{
  "head_dim": 64,
  "norm_place": "pre",
  "rope_fraction": 1.0,
  "init_std_up": 0.016,
  "init_std_down": 0.00327,
  "lr": 0.000758,
  "train_tokens": 901300000
}
MLP neurons of a small language model. Each row is named by its layer, matrix (up: input weights) and neuron, and shows model dimensions 208-399. Each number is 500 + 50 x the weight over its row's rms, rounded and kept within 0 to 999. Numbers have three digits each.
Before each neuron's rows, "fires in" lists the words (lower case) most often at its 100 highest values on Wikipedia text that the model never trained on. A number after a token or word is its count.

fires in: "history" 16, "known" 13, "career" 13, "to" 8, "home" 5, "see" 4
L3.up1877:500506561497458512425498515434535494502447464536480488555507498495504575488434486430470485629541494510408503474591448416452531444436520528507594510438436509431492497526604515521502613508451504464507435439529452404441483563490498493501482462499542558603470453503510497500490529470424511522471414467560540491460521578519590414499551543442543549460516458460386474446482528478510566500484562478541485518528437466459503523556398443510541506568562536502451476522540506537501515441459578527524449539466518465481448420416527561552476451428489478470507521450520495500488485536417530459

fires in: "s" 27, "a" 11, "inc" 8, "d" 6
L3.up1938:546466582526521501516509445534624476427487465442534514575496465451536542515601523417496389584365503520565498444552521421488499541583437486560581436485474381438503522510468495529552500485494503483478563536430401450487452513443523538547513544514526540506468527559511547538485625431552470584541555402521546460506430489506529514512581440468524520529395520456403492514493539553440455515545503498481497480432433421571468477515441399455530421479456419563519506432423433429581463452516469548496511503430538527560517489506485499544531542522501492505510496514562610427521515571554495432

fires in: "of" 36, "2015" 5, "2010" 4, "2008" 4, "2014" 4, "ed" 4
L3.up1311:546491505417455498502623568537588471505488550544509587428559359550432458453530390576537494513494521480547482460612569532435501453533507588510502430611385480484474513471602472563444518444534554508538509490389541473475520609471448394578495462539525579592497525532552515458487511603460515492480538481538533480528454490504517557532574501524411423473503528428554531497453566557492588529466543404433466558526471444453544555489459457530394547526547537510474609445519452518440473476518503589494557502536506440485479476434504487501543545473459547529579604513510502437515512442453486506

fires in: "one" 59, "two" 15, "0" 8, "poetry" 5, "single" 4
L3.up529:555591541486577532476507506582451444487469539495522501565493407498505624554459496475447465518514507478442530528490479489611459481480499488534566519552490467436483488569467505500523480451497585509514543511404523603401496448556544529531559518557519520514553449535473502541523590554458477545577539489553558516578406461573522465474490582493527472496517550486473509484558513504405657501457521485461586497551522491561584507537546459542398501440519535591568485432473498508574516462534396476529526561544490398516530545525588411507568615476432503550548477460514537506553557574511460531

fires in: "because" 15, "after" 9, "often" 8, "should" 7, "gourdou" 7, "early" 5
L2.up1952:464475484609463581494492517495449481534603526492486506521492518558553472524487505586531491464559524538533513489542540500571572526540531511518594517445469519493497510512470506492487527458522507591515594578546510563502537482479519468568453494461601540515500512509567441463402401465492454432495509417534437549703468525444546508403449497523509476522573540516441563563462603481496452489556384503496534661510481472353523528491494459546484470503545461494399525517567492446482462461503479479508504455521496553520436524480511461489519524532541547491516541571628552429509469549501502518

fires in: "s" 28, "of" 22, "and" 9, "been" 5, "www" 4, "international" 4
L3.up1393:482486522490528590473575627523465462600496492485427546541448526436501432446518424443428428531447482517451528436491505569486501455459546482445501446509489583486446444583433511477542482517498592477506608521465550502394501524565536510531580543558557552491506594493537552441562568440476461543529537508462540460521524430481487544490602587442399510430346460470542480492447471477558486552462562421495493465511483466528518380577584464489378566472428485518415588479519533528480395416498445553526428496544461436500519470454512405472565503491474545408381462415557505488532556454506510452

fires in: "new" 21, "succeeded" 12, "meaning" 7, "part" 6, "ewer" 6, "case" 5
L2.up1064:617562513551500537526512525521500378512433535527519511473483476504509548516594512374461492484443368559521552512513436541488491482500478507482443521489455507460503489453469667492538474510505471477490420475480478428502525445509523433444459541532503527488457576503449383534519509565466522536350552459414448508511501487510504387393510506492496662494457476458538552565566415450420505445671619547533417385436500568618485545562472501480464422589489463481588584541504486483512506582628513562464474494426440432502485521522473554546507576516523495540517540534470471519477488530518562428

fires in: "no" 33, "20" 6, "m" 6, "see" 5
L3.up1468:463545471458488497623498514509466441495409496534541494502543462556411514543562428473521453489458607577532546541572427467493455451539513500544462605570484389405465483481522481517597548493523501442451465563599567481482505478493496487547461581448514541489474503467546594495557588521565458460465550491491486477565486540484488482644481454504517459489468503493528543502522543443483568524495521441447617582549570409449523406472486578508533468448530471490528530496527426566581527516458455560502388489520541522493495483487464529550549491445501456516561507435534522366547524496538513459

fires in: "died" 13, "age" 12, "death" 11, "s" 8, "time" 7, "other" 5
L3.up1578:548513532482486498587533456358445532424482527460496504540478546464465494562520467442513522588385482512461508427438502501480564477478558475542436493477484460489516455488577544484542510537456457505419460543553448496489454481505504474459465518478541542455460570572396515427414466462477462541540485496532515450512499510610578541489473585537525464511414474497511515544524548515522434452453529502551554513506409486425582419471509507546420442636498451485487510417521489512490441502511518462515548491490488480447493466428456500518475541486422491441513544443462550546430548422477513461

fires in: "on" 44, "century" 6, "class" 4, "or" 4
L2.up1061:550523554407492505473467521507549561446371486487482440480448524534509429494527434516533563525383578537461441514550502523409441553506527564533462463418496425503517519472522480526481475531473486326466524436446530466476431524448514507574517525499468512453589450463514524488534549541507498452501583528474484459459550392520442617680531515543527537546551485473520478348540595422523507513599546492520420330454535558630458479426464509468561485538460474488648446493382502515515505496475510501474502457488457456571530497530538448510468455497521486552632568502479490577559483434473488534

fires in: "to" 24, "best" 18, "home" 6, "when" 4
L2.up1046:559504510585540463530531534479545490488450501478480401470507522546458551471433538536586547451453341514473428518452574534454512559531466525527463593469529509511502534506431411504495609546461454537464465420565591463510466551536509483493454470437494491453495505492521510487454512481464584454443513482459507448356477458485517506435478480491525464469530494516504538477491467476466547503475601489471579379504506544465441463507438541506483552444520503534599661479460508493472559451536490470520453529377450502488475523538487475530512449458475526581463567387520561521530550438526511606